Weights of a small transformer language model.
Size: width 896, MLP 2368 SwiGLU, vocabulary 9107, 115M parameters.
Architecture: RMSNorm before each block, rotary positions, no biases in attention or MLP, untied embeddings, normalized queries and keys, capped logits.
MLP neurons of a small language model. Each row is named by its layer, matrix (gate and up: input weights) and neuron, and shows model dimensions 112-207. Each number is 200 + 20 x the weight over its row's rms, rounded and kept within 0 to 999. A neuron's up and down rows have the sign that makes its largest values positive.
A block is one neuron, or neurons of one layer that tend to fire together. Before each block is what it responds to, as a language model described it from the Wikipedia text at the highest values.

Description: Event and outcome nouns. Word endings or whole words that name an event or outcome in a narrative, like surrender, expulsion, collision, disappearance, return, died, took place.
L5.gate478,188,199,187,187,212,209,187,232,215,169,209,217,185,240,200,235,163,224,180,213,202,211,218,203,185,164,219,182,192,171,199,178,218,197,195,197,205,199,218,186,211,185,174,172,210,217,222,177,193,190,232,229,187,206,187,209,198,207,228,190,209,206,207,202,204,178,186,194,214,210,228,197,204,217,211,193,220,256,209,203,185,186,209,167,213,205,219,227,184,203,212,184,181,234,182,168
L5.up478,210,185,218,211,203,188,194,204,197,211,190,215,200,210,218,185,226,206,207,195,199,211,202,217,197,185,194,208,195,207,209,159,201,209,245,206,230,220,223,218,200,187,197,212,174,206,209,218,211,221,198,224,203,204,210,211,199,192,162,217,192,187,193,217,203,163,186,220,202,205,185,225,217,241,188,202,199,203,222,169,167,186,200,192,167,244,199,189,194,216,201,245,217,186,210,220
L5.gate828,234,194,175,195,184,233,187,242,188,198,204,189,240,202,187,175,209,191,194,246,230,214,223,200,196,210,161,187,183,202,176,223,206,210,215,233,194,210,213,199,203,244,177,199,225,207,215,184,215,229,192,200,213,193,197,187,198,186,190,236,159,196,183,226,179,187,208,180,185,198,202,152,226,169,231,192,236,202,217,171,191,188,195,177,215,205,225,210,204,186,234,200,168,208,193,199
L5.up828,255,214,197,198,200,190,214,217,208,203,205,211,182,205,222,203,227,181,213,188,151,163,144,247,195,188,197,196,189,208,200,217,240,215,213,204,165,203,210,196,211,203,215,195,191,223,147,192,202,196,193,221,196,215,186,185,199,174,208,213,202,208,191,219,213,188,183,192,208,219,185,199,196,172,174,212,168,175,187,168,191,185,176,190,202,215,196,226,193,225,187,212,220,189,149,186
L5.gate958,198,166,254,197,218,201,214,230,185,197,212,158,203,214,216,203,184,182,205,201,186,194,198,186,192,172,213,181,168,179,203,180,204,195,202,192,228,188,221,217,190,216,204,204,170,203,181,215,220,218,207,226,194,194,187,186,211,173,232,210,208,211,194,196,198,202,178,205,183,203,231,203,219,227,213,210,228,203,198,211,171,223,192,176,191,137,195,180,214,198,215,169,192,173,178,149
L5.up958,187,187,198,193,204,219,263,232,213,189,167,175,222,213,232,210,204,205,230,174,236,194,172,193,187,192,189,231,174,139,201,212,166,214,205,173,183,184,195,200,178,227,185,227,196,181,244,202,202,196,218,204,198,217,205,216,209,187,200,200,185,201,207,175,180,221,199,150,218,168,220,201,159,178,231,205,213,215,177,212,210,188,211,211,201,161,176,211,198,176,184,224,215,204,192,190
L5.gate1485,222,160,217,179,195,177,185,182,210,169,192,221,175,167,202,190,242,186,229,194,192,177,165,176,207,199,178,214,168,186,213,182,183,207,186,217,179,197,227,227,220,227,204,211,210,184,192,213,220,172,220,179,219,181,195,185,191,221,170,231,217,200,187,203,172,230,199,205,218,166,197,217,204,213,204,205,219,208,194,168,199,202,173,202,188,202,221,229,167,218,223,215,200,169,188,196
L5.up1485,207,213,188,190,221,157,219,204,219,213,200,205,223,191,210,209,182,227,184,180,203,177,186,212,200,205,199,181,199,215,190,189,207,214,197,194,201,169,184,218,154,180,214,204,225,192,182,225,186,220,193,200,184,223,182,195,207,206,201,180,176,229,189,168,183,181,163,168,202,206,205,210,185,224,215,206,200,199,193,209,212,216,166,185,177,197,196,228,181,189,208,202,167,239,189,205
L5.gate1566,223,191,188,178,197,232,245,210,210,200,189,192,185,199,229,211,238,216,191,216,197,252,245,221,218,197,215,233,201,200,191,197,222,155,218,194,183,187,193,190,225,227,188,192,188,189,216,183,198,186,208,219,233,208,191,173,188,178,185,229,201,188,187,208,246,207,196,178,214,240,209,162,183,177,191,211,189,208,223,185,198,210,203,199,195,216,195,157,210,221,191,195,212,184,216,235
L5.up1566,202,175,222,195,198,206,201,219,188,184,228,199,194,148,201,194,172,198,213,203,198,175,194,195,187,200,205,226,204,209,209,192,199,192,187,196,205,191,208,179,194,187,194,223,188,192,178,204,156,189,192,216,179,229,155,202,221,179,157,225,226,183,236,235,236,167,190,188,150,166,198,209,184,230,195,248,207,213,212,175,198,199,208,231,220,194,203,185,193,186,217,189,212,205,215,180
L5.gate1577,208,204,183,151,148,221,214,206,216,179,182,205,180,214,214,206,173,228,211,195,186,157,202,206,206,176,210,181,228,187,214,203,193,209,221,217,224,209,210,183,221,194,201,227,219,220,189,199,216,228,186,225,200,191,208,198,194,173,190,174,202,199,152,227,194,189,219,204,189,227,242,178,220,213,199,224,208,228,193,198,212,204,192,179,185,190,195,203,189,200,201,191,221,193,200,214
L5.up1577,214,147,222,209,218,228,205,200,210,207,196,187,211,191,190,224,200,170,194,177,184,190,215,211,189,211,174,201,189,203,193,186,228,184,205,220,179,203,204,206,198,198,230,254,197,202,190,157,169,208,210,183,226,177,173,185,226,204,242,197,194,231,199,202,161,188,188,192,188,212,214,193,157,196,212,212,219,193,188,234,230,218,195,202,188,195,206,182,207,210,176,204,199,168,217,226
L5.gate1677,220,195,194,149,166,191,247,245,224,153,182,205,174,228,238,201,183,179,212,232,211,214,218,194,207,190,217,220,177,226,214,204,211,209,235,164,194,212,172,165,215,212,192,192,166,174,187,183,194,178,199,211,171,213,179,196,165,200,188,221,221,187,180,165,158,192,230,206,194,212,194,201,191,218,154,172,195,170,212,188,206,176,196,187,192,199,208,192,223,206,187,166,215,179,189,172
L5.up1677,169,173,218,179,227,250,220,185,191,187,193,198,211,177,191,224,226,214,181,204,210,214,185,212,209,192,180,187,198,212,200,240,206,175,183,208,193,193,222,241,207,186,220,224,193,214,196,209,211,226,200,182,230,202,207,173,207,180,190,178,188,209,208,203,204,206,169,214,220,214,216,216,196,194,180,202,185,185,185,242,181,212,222,173,195,178,159,203,210,222,226,228,184,206,172,222
L5.gate2015,199,218,236,214,233,190,187,188,175,192,184,164,196,203,210,186,195,228,201,194,224,206,219,196,190,219,199,200,189,229,176,233,205,182,216,191,184,209,211,214,193,236,223,217,196,184,183,178,220,226,217,218,211,190,204,190,190,180,189,173,188,220,172,217,194,208,194,182,219,201,212,190,191,198,204,203,206,194,221,193,179,214,186,187,188,149,234,169,213,207,197,205,230,215,200,219
L5.up2015,173,197,236,229,191,216,175,190,197,201,197,225,204,209,184,204,215,220,180,223,213,182,210,203,213,174,224,194,189,205,203,169,221,180,174,202,216,225,207,208,224,209,193,161,208,206,201,215,214,225,188,244,192,176,220,213,200,204,189,225,188,232,210,216,198,161,220,203,185,218,205,232,202,204,178,181,221,179,173,176,201,203,206,201,202,221,199,205,211,227,176,200,186,237,185,202

Description: Chinese name syllables. Mid-word pieces inside romanized Chinese names and places, especially in sports tables, e.g. Li Xia-ox-ia, Zhou-k-oudian, Ching-k-uo; also other foreign-name fragments.
L7.gate233,199,221,206,205,187,195,218,201,179,196,198,199,182,186,204,186,207,194,252,183,199,194,205,211,198,235,196,225,229,202,224,182,196,189,232,139,181,208,161,240,206,187,232,195,206,211,210,193,218,197,204,190,228,191,216,188,207,233,177,175,188,209,195,208,194,166,246,197,202,187,210,198,178,204,250,195,169,214,190,238,245,212,232,209,210,179,200,188,211,215,220,187,160,218,175,182
L7.up233,176,218,183,204,164,184,174,211,194,201,200,196,202,197,185,222,174,216,172,205,212,223,199,195,212,193,199,164,204,196,188,236,176,182,204,171,191,200,204,211,195,199,200,202,216,190,180,205,214,212,214,179,186,238,188,203,193,212,178,204,219,224,189,195,221,214,199,173,178,224,243,179,194,196,219,176,192,213,223,232,191,214,211,191,233,199,208,195,178,201,191,204,201,191,199,217
L7.gate385,202,196,203,199,201,242,176,195,203,209,222,229,176,203,229,241,195,233,185,242,202,230,175,204,204,186,186,250,211,196,196,194,211,206,222,197,186,186,186,196,208,195,182,217,208,222,162,185,202,208,204,200,183,206,196,187,225,212,174,172,201,196,216,196,225,170,203,207,202,209,184,217,200,238,195,176,220,208,197,198,187,192,180,211,200,151,210,207,203,243,213,181,179,193,184,199
L7.up385,211,174,221,173,214,193,228,203,210,154,188,206,194,183,195,206,224,188,217,212,200,180,198,166,211,222,243,172,221,234,238,206,205,186,191,212,195,203,171,203,197,200,180,193,176,174,189,197,179,204,193,184,204,175,188,219,203,194,228,173,221,212,208,206,191,147,188,190,204,238,194,238,210,179,200,220,190,207,219,209,195,171,201,204,209,188,209,161,202,218,224,205,182,213,194,219
L7.gate411,190,213,186,198,208,202,198,183,178,213,182,237,236,159,216,189,192,207,188,215,223,205,209,196,189,225,181,190,186,210,198,207,194,176,190,166,204,197,212,224,226,208,212,222,186,234,217,232,208,203,197,219,166,231,167,192,204,224,218,194,207,175,189,157,174,192,223,210,255,196,241,212,211,197,234,202,198,161,274,201,175,169,176,204,196,202,211,201,198,230,182,209,175,205,205,226
L7.up411,220,205,192,202,189,254,207,198,187,223,208,209,210,184,206,208,186,175,190,197,219,187,200,214,202,202,199,187,235,204,209,211,182,192,189,197,200,181,169,198,163,227,188,148,210,210,201,227,199,228,186,197,212,222,173,193,213,197,198,204,190,213,227,193,178,188,233,188,227,191,196,234,161,203,223,225,175,149,184,210,233,206,240,184,237,221,216,205,172,206,235,181,171,178,173,171
L7.gate438,191,198,215,194,176,193,198,216,215,226,177,187,246,195,205,229,176,208,192,202,202,216,205,210,204,203,194,189,219,212,233,161,168,194,210,218,184,223,184,246,201,193,198,178,201,229,190,222,250,189,197,204,216,200,187,162,215,214,204,169,167,191,206,149,195,195,238,163,215,227,231,203,202,209,208,210,189,197,227,202,226,204,218,161,167,184,221,219,226,161,195,202,198,190,137,236
L7.up438,181,189,186,206,230,210,189,197,166,212,161,202,190,197,193,204,242,213,206,212,191,208,179,230,193,199,198,236,197,194,207,199,200,179,186,189,190,220,206,219,226,190,179,215,205,181,218,216,154,227,199,198,171,217,181,179,177,220,177,173,165,212,191,159,165,192,169,209,171,179,224,187,182,182,220,164,214,208,224,175,180,192,197,186,218,204,191,168,193,212,221,217,194,181,186,214
L7.gate639,221,193,215,215,222,186,210,211,217,215,211,189,219,192,190,204,214,180,153,200,197,202,209,180,198,194,182,223,186,167,197,221,195,212,226,183,193,223,191,191,175,201,202,203,214,208,213,217,144,210,189,217,206,220,214,167,242,186,184,235,192,170,191,211,169,212,196,182,215,178,237,199,227,180,222,185,212,225,213,241,186,170,180,217,194,193,221,205,183,170,224,197,206,202,214,191
L7.up639,206,178,163,202,163,193,190,179,196,205,193,204,183,203,193,214,202,199,199,232,214,205,200,214,236,199,175,214,216,217,198,221,160,211,180,216,197,183,211,208,184,227,193,239,224,228,186,200,225,161,197,219,207,216,222,197,201,207,198,159,179,210,189,199,192,206,200,199,185,176,188,218,230,173,221,203,209,180,195,238,172,203,195,205,166,183,198,183,178,214,187,210,150,199,161,223
L7.gate1032,172,180,221,179,198,210,192,207,175,215,215,224,204,202,225,170,219,196,188,211,223,221,216,182,204,205,208,214,216,220,227,165,206,174,198,206,148,197,175,233,171,182,214,215,161,212,223,217,233,185,217,212,195,211,205,213,190,193,192,202,173,202,168,231,195,209,205,189,216,223,187,193,216,204,230,203,192,235,193,205,190,189,190,207,188,185,228,155,179,195,204,182,194,231,182,205
L7.up1032,205,172,219,183,215,232,179,223,156,204,206,203,222,208,220,164,214,195,168,193,228,194,191,219,231,233,192,161,196,189,217,179,185,177,202,190,225,204,234,191,188,213,210,191,205,201,217,225,221,219,226,196,169,207,215,176,202,220,238,222,186,257,210,164,213,227,208,186,219,203,170,252,206,133,196,158,195,216,179,193,197,198,219,192,197,181,211,215,194,212,187,183,183,241,191,163
L7.gate1146,174,183,212,200,195,185,217,187,211,213,183,214,253,181,206,212,227,196,190,215,215,225,223,158,201,204,233,211,206,229,198,189,209,199,201,174,201,219,204,220,200,198,208,213,209,220,182,237,191,233,189,205,190,204,197,194,191,194,228,189,205,198,171,216,191,181,216,243,220,176,205,166,200,169,215,179,157,221,195,185,217,235,245,215,175,188,243,203,184,185,221,194,230,167,174,195
L7.up1146,187,180,268,205,199,246,210,201,172,226,185,209,179,184,233,217,186,182,172,180,216,182,195,213,201,206,204,169,243,222,189,181,195,178,197,133,173,187,215,201,201,233,198,203,207,194,235,236,204,209,192,210,158,215,188,194,181,223,186,234,198,186,185,221,189,147,209,191,199,217,182,194,209,194,200,212,183,240,222,203,218,206,202,173,204,145,198,191,173,206,208,187,212,211,240,213
L7.gate1828,194,179,178,214,199,234,204,229,201,217,210,190,215,198,198,165,203,211,216,212,180,218,215,205,242,197,208,207,185,184,213,192,214,200,206,200,161,216,195,219,228,227,166,197,179,217,200,187,196,208,204,216,216,153,166,202,174,218,227,197,180,201,172,206,221,193,178,172,224,169,208,194,225,208,204,188,184,232,197,200,217,199,187,210,226,192,203,220,184,211,203,188,205,204,188,214
L7.up1828,230,201,215,239,194,199,217,170,211,229,173,227,185,218,228,210,222,217,195,170,200,214,204,193,170,178,208,188,200,233,207,193,201,181,202,188,202,214,195,187,201,170,197,199,196,215,217,209,205,216,220,201,211,213,200,201,209,192,190,169,209,179,175,221,174,222,228,183,234,190,217,197,179,236,183,195,198,170,229,229,163,209,213,190,190,173,184,198,175,241,212,222,203,218,215,199

Description: Event verb completions. Endings of verbs for founding, ending or disaster events (founded, dissolved, recaptured, capsized, crashed, passed away), plus mid-name pieces like Wojci-ech, Suz-anne.
L9.gate463,220,176,208,179,226,193,169,240,172,200,219,190,227,192,196,186,178,186,187,222,219,230,188,198,152,153,187,164,175,167,171,204,218,206,244,200,206,166,194,215,218,168,188,194,218,197,215,225,181,192,186,199,188,218,214,210,202,197,203,187,211,182,177,195,208,218,170,191,160,188,224,209,191,209,207,217,216,203,190,205,221,193,199,223,221,199,205,159,184,214,207,254,178,175,199,209
L9.up463,187,184,206,204,215,172,201,234,195,207,191,206,207,194,220,212,213,197,213,181,178,241,166,222,212,202,175,213,168,216,170,178,198,192,204,203,234,224,168,190,194,235,190,204,171,196,188,211,226,197,186,168,199,211,224,195,164,194,181,199,230,173,178,208,219,181,246,198,188,173,181,199,198,198,187,229,216,210,254,222,208,238,217,211,221,197,208,170,204,211,171,193,186,201,182,184

Description: Next-name-part start. The first token of the next name part right after a given name or surname in person names, e.g. Wang X(iubin), Keith J(arrett), Robert B.
L5.gate436,227,202,209,214,210,202,183,190,183,210,189,207,209,170,221,208,192,216,183,213,216,195,228,195,220,215,187,181,208,195,203,170,234,210,196,206,159,212,203,190,181,209,207,189,166,228,176,193,217,169,202,214,170,211,228,178,184,239,196,195,211,199,200,197,212,171,175,219,222,229,184,203,148,171,222,183,189,217,192,193,200,187,204,200,193,174,198,200,206,201,207,191,188,194,156,197
L5.up436,224,192,218,222,217,179,170,194,205,212,214,203,195,189,188,171,200,190,202,214,219,256,233,195,191,210,198,187,215,218,229,213,163,209,196,196,203,199,235,182,198,209,194,219,194,230,215,203,212,197,190,199,218,177,185,201,174,232,226,196,189,220,192,201,188,200,199,204,200,201,178,232,203,216,223,158,163,244,205,200,204,162,213,243,172,188,182,224,228,207,224,179,175,202,177,206
L5.gate691,165,232,223,190,219,200,229,162,210,195,178,209,233,200,203,229,239,199,207,234,222,198,197,213,191,194,164,199,220,189,182,231,170,235,201,227,214,176,196,215,202,175,214,187,174,219,210,184,222,195,168,224,208,191,181,178,228,203,186,176,204,180,225,189,194,195,203,188,191,196,220,214,205,180,207,201,223,207,202,180,189,195,241,225,204,193,184,206,214,192,203,175,217,222,192,205
L5.up691,208,190,191,225,178,207,189,202,173,181,167,182,147,175,239,179,225,202,170,182,183,200,170,212,185,197,251,184,210,230,186,195,205,202,204,199,161,204,195,206,219,218,214,218,219,181,227,180,215,193,210,186,207,205,218,225,203,224,232,205,206,188,203,174,179,174,200,183,241,183,199,190,198,216,180,151,191,206,176,213,192,230,197,192,206,206,217,193,184,209,209,196,208,212,175,218
L5.gate863,214,188,207,246,193,232,210,174,180,193,220,195,223,198,213,208,194,228,189,189,185,248,196,215,181,230,195,176,228,234,175,227,234,211,205,224,199,179,202,186,175,208,243,216,198,193,200,188,173,200,164,178,208,197,187,204,209,205,225,217,197,194,202,187,204,195,205,203,240,196,222,212,153,202,181,204,221,206,203,215,167,210,205,172,194,207,210,206,204,188,167,196,220,203,195,222
L5.up863,181,203,211,201,171,169,224,247,154,215,201,210,223,215,182,189,223,195,229,191,225,218,163,229,180,211,197,183,194,157,186,223,193,232,241,219,226,182,226,214,211,226,182,197,194,174,213,208,190,210,192,216,208,195,176,178,211,205,210,234,168,195,192,186,188,222,218,229,174,197,214,149,216,194,204,212,183,207,190,203,190,209,195,193,215,197,180,222,175,191,196,200,239,188,199,212
L5.gate1300,208,240,198,215,202,201,209,210,213,213,216,190,193,196,195,179,212,213,198,178,199,187,177,185,220,184,221,186,188,212,204,189,243,207,208,210,194,200,201,185,167,185,191,235,224,185,209,190,211,210,217,181,172,186,222,211,203,195,199,221,216,230,147,170,209,184,198,212,230,205,218,242,184,172,176,179,230,211,203,188,226,202,235,209,194,188,184,214,223,238,195,176,190,253,195,219
L5.up1300,209,205,162,217,197,185,237,249,185,202,159,199,223,239,187,221,226,196,179,179,202,218,188,212,182,203,183,220,190,176,197,204,226,230,221,194,212,233,222,182,211,213,167,175,177,183,222,184,212,233,222,195,200,214,229,178,199,197,198,172,219,189,179,176,223,210,223,223,211,197,198,210,197,186,204,198,185,169,204,208,216,199,212,169,254,213,214,168,188,234,210,202,240,181,182,207
L5.gate1347,200,203,228,187,215,187,223,213,206,217,195,187,197,195,224,180,238,230,199,235,201,174,186,191,226,178,194,207,206,170,216,170,188,239,243,226,179,224,185,197,227,172,203,187,169,181,208,162,185,206,206,211,203,218,176,193,200,226,218,223,186,229,221,193,157,180,196,208,214,214,196,216,219,184,208,172,223,207,202,226,224,208,257,171,214,216,143,180,195,208,204,222,216,201,216,224
L5.up1347,224,183,225,265,172,201,204,208,203,234,231,163,203,158,184,181,219,231,168,199,174,167,168,202,187,199,161,209,187,220,210,181,187,211,201,205,173,165,221,256,226,220,192,172,188,202,192,205,164,228,233,207,233,185,201,190,187,206,255,213,192,208,209,193,168,201,192,171,205,183,205,188,184,194,246,211,200,208,214,226,191,207,177,229,203,187,201,198,196,213,210,191,188,221,186,205
L5.gate2086,207,185,181,202,200,219,214,190,179,178,183,188,190,176,218,171,212,200,176,215,157,138,176,206,174,210,226,181,220,219,194,171,214,227,212,168,166,209,198,191,190,190,196,222,220,195,217,189,188,162,234,202,212,203,178,220,206,221,214,226,218,234,199,217,185,187,184,172,233,209,229,192,215,175,223,203,213,204,199,184,224,238,214,167,217,175,203,209,222,238,208,173,218,184,205,219
L5.up2086,228,187,209,222,201,195,211,218,209,196,221,220,218,195,189,161,198,173,185,218,234,188,197,209,229,229,189,200,203,197,208,173,217,162,193,217,190,198,208,199,193,180,208,150,191,191,224,229,192,186,212,203,195,209,170,183,180,212,199,169,205,239,221,194,208,203,227,201,226,152,178,182,169,209,190,177,202,215,239,176,220,229,231,197,198,191,203,208,184,220,219,193,172,174,194,200
L5.gate2236,196,159,225,190,202,200,194,201,209,195,192,215,197,196,235,204,208,229,202,191,149,199,219,184,196,210,175,210,209,174,166,162,192,222,215,212,186,212,196,200,193,231,182,199,197,211,206,220,231,237,183,200,220,232,196,199,202,214,188,188,194,216,229,203,188,177,210,173,194,194,206,166,197,180,199,179,204,205,203,213,216,214,199,208,213,193,205,208,199,179,221,182,219,190,180,201
L5.up2236,215,204,204,205,164,200,206,201,209,222,195,187,188,230,206,207,211,224,200,199,239,203,190,225,230,212,245,213,193,236,197,206,188,195,208,216,201,186,233,211,227,221,187,223,200,195,208,172,202,203,173,204,246,211,213,206,226,209,240,164,235,219,196,171,161,185,196,176,187,188,222,177,238,217,186,210,202,184,199,220,208,224,205,224,202,190,201,214,190,219,213,221,206,222,207,225
L5.gate2333,232,207,210,202,187,217,201,199,194,197,206,193,163,182,215,205,187,202,194,194,215,185,216,178,206,201,223,215,194,204,223,183,217,193,246,189,157,200,205,177,162,233,179,204,213,190,186,199,210,195,232,221,236,204,211,168,235,217,199,214,236,197,237,218,175,232,200,210,262,202,204,187,217,221,190,212,210,173,181,208,190,196,220,192,220,190,204,214,214,229,222,182,199,198,184,225
L5.up2333,184,189,203,212,226,199,215,202,186,208,191,218,182,175,197,209,207,191,209,222,184,188,183,190,201,190,206,208,201,205,224,245,225,192,238,176,190,188,188,187,190,190,192,220,199,200,218,227,195,246,173,225,216,200,225,189,255,239,235,211,206,192,185,209,161,174,208,197,210,230,196,219,201,184,205,224,181,206,241,216,224,157,215,201,175,190,206,209,211,222,197,175,199,234,190,167

Description: Name-internal hyphens and quotes. Punctuation continuing a name or phrase: hyphens in Al-/al- Arabic names and Asian given names (Al-Shehri, Cheol-jung), opening quotes, possessive 's.
L9.gate125,215,187,170,232,182,190,200,215,199,204,167,192,166,219,165,206,202,194,181,220,214,186,196,196,208,195,174,255,205,180,184,188,194,196,155,187,183,183,199,212,186,217,193,201,189,224,197,208,211,202,194,147,188,243,148,178,145,208,190,242,235,216,212,187,208,211,231,193,210,221,214,204,211,218,201,176,218,215,208,200,172,230,205,183,218,187,191,233,214,193,208,194,207,215,201,205
L9.up125,212,188,238,209,160,217,210,194,202,235,168,210,209,189,214,223,209,169,169,207,184,210,184,184,211,237,158,179,201,210,174,180,207,165,211,229,215,195,199,207,214,232,208,187,214,217,214,211,186,207,174,233,204,224,209,208,200,195,221,228,227,174,194,188,223,156,201,204,220,219,172,188,221,186,198,213,190,206,173,183,254,225,213,202,166,187,224,207,153,213,184,166,197,218,195,200

Description: Movement/staying verbs. Verbs of relocation, departure or remaining, often as narrative main verbs or their endings, such as moved, run away, staying, returned, home.
L7.gate820,187,196,211,167,203,180,190,203,222,211,173,207,216,191,190,200,182,224,193,176,204,223,212,194,182,206,198,175,212,184,199,204,191,182,193,207,211,145,182,181,200,194,223,233,159,221,160,190,190,224,226,195,245,192,191,201,160,174,211,222,202,223,202,216,227,178,185,178,194,219,170,177,177,193,204,233,209,240,235,210,211,178,210,206,174,201,215,218,189,168,204,186,211,223,194,217
L7.up820,174,211,213,235,207,183,218,216,191,222,164,186,194,185,190,185,187,215,192,194,178,181,189,217,220,197,230,172,184,205,180,169,185,206,184,197,181,203,193,223,204,192,223,232,196,202,183,218,215,208,261,209,187,191,220,174,212,208,173,181,215,238,184,193,204,216,200,202,180,200,211,222,215,210,166,184,175,202,187,185,199,203,241,180,200,207,187,176,244,180,236,201,214,223,177,211
L7.gate904,202,187,217,194,197,232,218,193,232,177,238,200,208,208,210,181,202,215,182,189,204,191,187,212,218,195,162,228,190,176,195,192,207,189,215,193,164,190,205,198,206,235,202,182,187,211,176,189,187,209,230,188,213,198,193,170,215,191,214,216,230,195,186,209,222,205,160,193,238,223,205,223,162,193,218,193,185,215,200,209,232,167,219,196,198,205,185,198,184,201,238,147,227,208,195,172
L7.up904,182,220,210,183,200,193,180,173,185,197,195,209,194,205,201,169,183,217,178,211,180,211,206,195,198,192,181,159,146,206,209,218,195,198,199,233,232,216,213,204,199,194,236,194,228,228,180,234,201,217,210,222,197,173,202,191,224,201,216,169,183,216,214,191,209,193,199,181,183,195,204,218,179,196,204,218,182,202,188,178,211,164,205,208,188,210,200,168,181,205,188,244,197,228,222,191
L7.gate918,201,213,210,210,191,215,174,190,261,204,211,173,193,154,196,200,192,206,223,216,206,213,167,160,230,208,199,177,190,198,206,207,196,156,220,216,144,227,219,232,201,198,182,191,195,229,235,179,189,200,178,196,205,208,172,213,220,201,202,220,205,210,227,166,218,174,191,196,202,189,183,222,174,215,168,218,249,205,198,199,196,206,215,213,188,203,206,201,166,175,185,203,222,224,198,212
L7.up918,196,183,211,195,206,225,163,184,203,223,181,225,216,221,191,218,159,218,206,209,231,211,193,186,180,188,212,204,219,197,166,200,199,230,203,203,194,257,179,198,211,175,194,158,219,148,197,215,203,176,159,165,248,188,186,170,204,203,190,201,213,186,208,186,180,184,227,206,176,187,210,206,188,205,192,206,201,168,213,199,198,203,174,190,175,214,178,207,224,196,195,189,209,217,197,248
L7.gate1409,182,198,193,134,198,134,209,202,185,138,203,220,229,195,189,221,194,191,191,190,197,222,194,197,214,244,215,186,208,193,184,193,194,169,216,227,184,182,190,197,207,184,220,206,156,222,185,205,220,189,186,221,178,198,195,185,169,190,170,195,160,221,174,181,197,211,200,194,162,193,219,151,203,172,229,220,200,193,176,194,210,185,200,201,177,196,176,200,219,196,179,228,196,179,200,183
L7.up1409,199,175,222,198,173,175,175,196,189,208,177,216,207,202,222,194,209,172,203,180,178,193,199,212,234,182,197,191,203,207,209,151,220,189,218,178,203,219,166,241,195,173,169,201,210,184,189,198,182,231,196,224,219,208,216,206,241,206,218,238,239,195,174,248,153,236,193,209,197,232,214,200,180,164,188,228,226,223,174,187,254,206,186,199,176,229,219,217,232,210,195,215,202,170,176,205
L7.gate1661,214,185,216,197,221,190,220,204,198,217,236,206,211,189,214,204,181,172,192,192,188,217,221,218,188,203,210,186,181,203,204,149,204,226,204,220,193,241,194,188,237,206,180,228,219,207,189,245,213,195,188,200,208,200,229,210,187,182,159,186,213,170,168,220,212,208,193,215,237,203,202,206,203,216,191,236,224,196,232,181,194,188,182,218,215,197,220,180,196,206,206,212,220,184,170,224
L7.up1661,196,185,187,228,190,214,193,195,198,195,191,178,228,187,183,219,183,239,204,178,210,173,231,180,193,208,184,215,195,184,186,207,182,180,183,254,221,188,200,248,202,180,205,233,175,213,206,192,206,186,237,213,241,188,202,200,225,177,165,162,214,199,219,246,203,197,217,228,196,207,207,221,151,227,217,207,209,194,232,200,214,208,212,211,195,166,219,167,198,206,198,186,233,181,184,190
L7.gate1790,224,197,200,211,169,212,179,245,194,197,224,196,183,173,216,194,200,173,194,187,205,187,188,199,166,196,189,171,182,174,206,226,191,181,208,171,203,205,194,251,192,168,201,184,188,201,209,178,208,229,184,198,204,216,172,192,188,191,185,212,214,198,156,178,232,165,203,214,207,208,230,218,202,186,207,193,228,184,210,226,183,200,177,177,254,182,195,191,170,206,208,220,223,208,186,227
L7.up1790,186,174,177,189,195,238,207,216,188,171,197,221,175,177,217,189,209,205,212,190,209,210,224,200,243,212,229,150,208,193,226,216,180,216,211,210,178,197,210,205,196,183,211,196,174,200,219,204,182,169,180,187,214,186,192,184,225,169,212,189,222,192,211,227,226,183,174,229,209,212,170,224,177,197,199,187,226,177,200,156,219,185,165,194,198,187,187,198,220,217,152,236,184,165,174,190
L7.gate2158,198,208,219,158,172,208,186,205,231,194,221,179,191,220,198,189,190,192,228,198,150,214,176,179,212,176,185,168,192,215,199,188,155,195,213,224,178,196,183,189,180,208,154,228,237,197,202,185,156,214,200,248,199,185,207,189,184,230,202,233,199,195,187,189,183,235,182,210,205,212,220,159,195,205,206,182,188,174,214,205,219,154,201,194,195,201,210,201,224,194,207,172,176,188,219,198
L7.up2158,219,199,203,152,222,223,200,204,178,192,205,195,189,199,159,169,196,199,188,156,196,191,185,164,189,206,190,197,224,184,183,198,210,195,192,200,202,201,207,183,214,161,190,243,203,185,182,217,219,235,201,223,233,208,201,171,198,176,191,197,199,223,222,234,195,203,214,198,237,184,161,229,226,189,184,234,186,166,223,209,172,198,179,175,210,188,181,203,243,249,168,215,183,203,174,180
L7.gate2208,179,200,191,202,206,198,210,198,220,204,212,185,227,208,197,187,212,193,186,204,212,209,177,187,212,218,214,202,181,199,162,185,209,213,202,171,205,195,210,237,208,183,187,241,229,251,170,202,185,208,186,195,212,217,199,190,202,214,238,185,188,210,196,172,206,193,184,194,210,184,201,182,200,188,183,210,210,211,203,217,223,202,196,202,194,206,227,217,179,224,190,231,207,174,167,188
L7.up2208,203,218,216,183,200,200,200,171,178,181,213,186,169,192,210,199,173,176,198,241,208,181,223,187,217,193,191,216,227,182,213,198,211,210,192,184,169,212,184,187,196,217,182,168,188,210,202,211,211,173,161,191,235,205,186,241,240,184,167,158,213,202,213,202,240,200,247,191,231,181,178,194,198,201,228,210,195,230,228,211,220,170,194,191,185,236,188,217,209,205,210,219,172,191,165,200